config.toml
n_layer = 9
d_model = 512
n_head = 4
n_kv_head = 4
head_dim = 128
d_mlp = 2560
vocab_size = 32000
activation = "squared_relu"
norm = "layernorm"
norm_place = "pre"
norm_eps = 1e-05
positions = "rope"
rope_base = 10000.0
rope_fraction = 0.5
qk_norm = false
attn_scale = 0.0884
bias = "none"
tie_embeddings = false
parallel_block = false
init = "trunc"
init_std_qkv = 0.0168
init_std_o = 0.0
init_std_up = 0.0168
init_std_down = 0.0
init_mimetic = 0.7
optimizer = "muon_variant"
lr = 0.00978
beta1 = 0.93
weight_decay = 0.0083
lr_head = 0.00559
grad_clip = 0.5
warmup_steps = 200
schedule = "wsd"
decay_fraction = 0.631
decay_shape = "exp"
final_lr_fraction = 0.05
batch_tokens = 65536
seq_len = 512
doc_mask = true
train_tokens = 582100000
steps = 8883
dataset = "wikipedia_en"
MLP neurons of a small language model. Each row is named by its layer, matrix (down: output weights) and neuron, and shows model dimensions 32-127. Each number is 500 + 50 x the weight over its row's rms, rounded and kept within 0 to 999. Numbers have three digits each.
Before each neuron's rows, "raises" lists the tokens whose logits its output raises most directly, leaving later layers aside.

raises: " north", " northern", " south", " eastern", " southern"
L3.down742:590448544516548532518519539524483599500453512410485563485549463384504388473575500582505502590441496440783515540554425521530475429401473535599515566529470511576490520514570463537509578544415552396546520499488649516503520499486527510542435475545468548490462548474472451469478562486489522540

raises: "wan", "under", "ug", "ugu", "way"
L3.down467:449407531452408541495575511544512464539549587403469549604484539388536483518531546546435456478534541608544469556505491492539518536553526531465425550453521437463534539484517499473510451521508482513535466527461519435490515516614396557593412497560440443487454423488465540534565557582553490467

raises: "der", "den", "dat", "isa", "ote"
L3.down1213:510510651440523539542480492452537461451523601493391483406490541505513519454478469513493535416461544465494458385483477523468538526497476500445483630415411404413471529509469497571460552523514505539518508570543484524498494547599495512529448528503544545470504467494499448493414521538541564495

raises: "ities", "ial", "ing", "ita", "say"
L3.down1677:477550564435527588556478386548547467527502536470457514492563423434449462574523482545470492498553514453503514549551455424450485526425562462429543538486539465443411578409602538495573472509497580466509439496497455385480421502474490590466601484560440540502448475526462528539486516502489443396

raises: " 1988", " 1962", " 1978", " 1956", " 1992"
L3.down2520:509474523458545542562453529489536525558527470416426475479486528500508499467526539432596478506570537532513542490449549482482486529486567557503516520534533504557529489474514581469474505465503585504547443447464427454505504514540508502582489539587567555456487444587512532456383420453573631524

raises: "uc", "ur", "ine", "ug", "ude"
L3.down926:430442553429473472508621486510618531456393472513532565443479538479410422452536524515528477463476436544433592503507517565473385410497419441426511486525563435587571494505452506484446498471437494571521509451559443450582484517611496395454498462549494491627422479537460572506562603453456492543

raises: "ham", "act", "over", "fusion", "cep"
L3.down1141:551478526447593455557452489631545427376474438440467482495471549492453507610466584490518428550561468426514540431544414482521551552497473521455580471448404484478566540487530553495545499465538434476603448544539444518556529419470398513490449545500574510551461561426469439435533419410505482449

raises: " producing", " forming", " creating", " killing", " serving"
L3.down1342:494554486386466591399448473474474469493485510466523438556531566570456353473541562505626383495527539476582505475498467496595499614576467490428444530517427437514496504453493491420415580490557565546503452528538464574511416509488475489533521491524474503452522521457526430467561489411447476492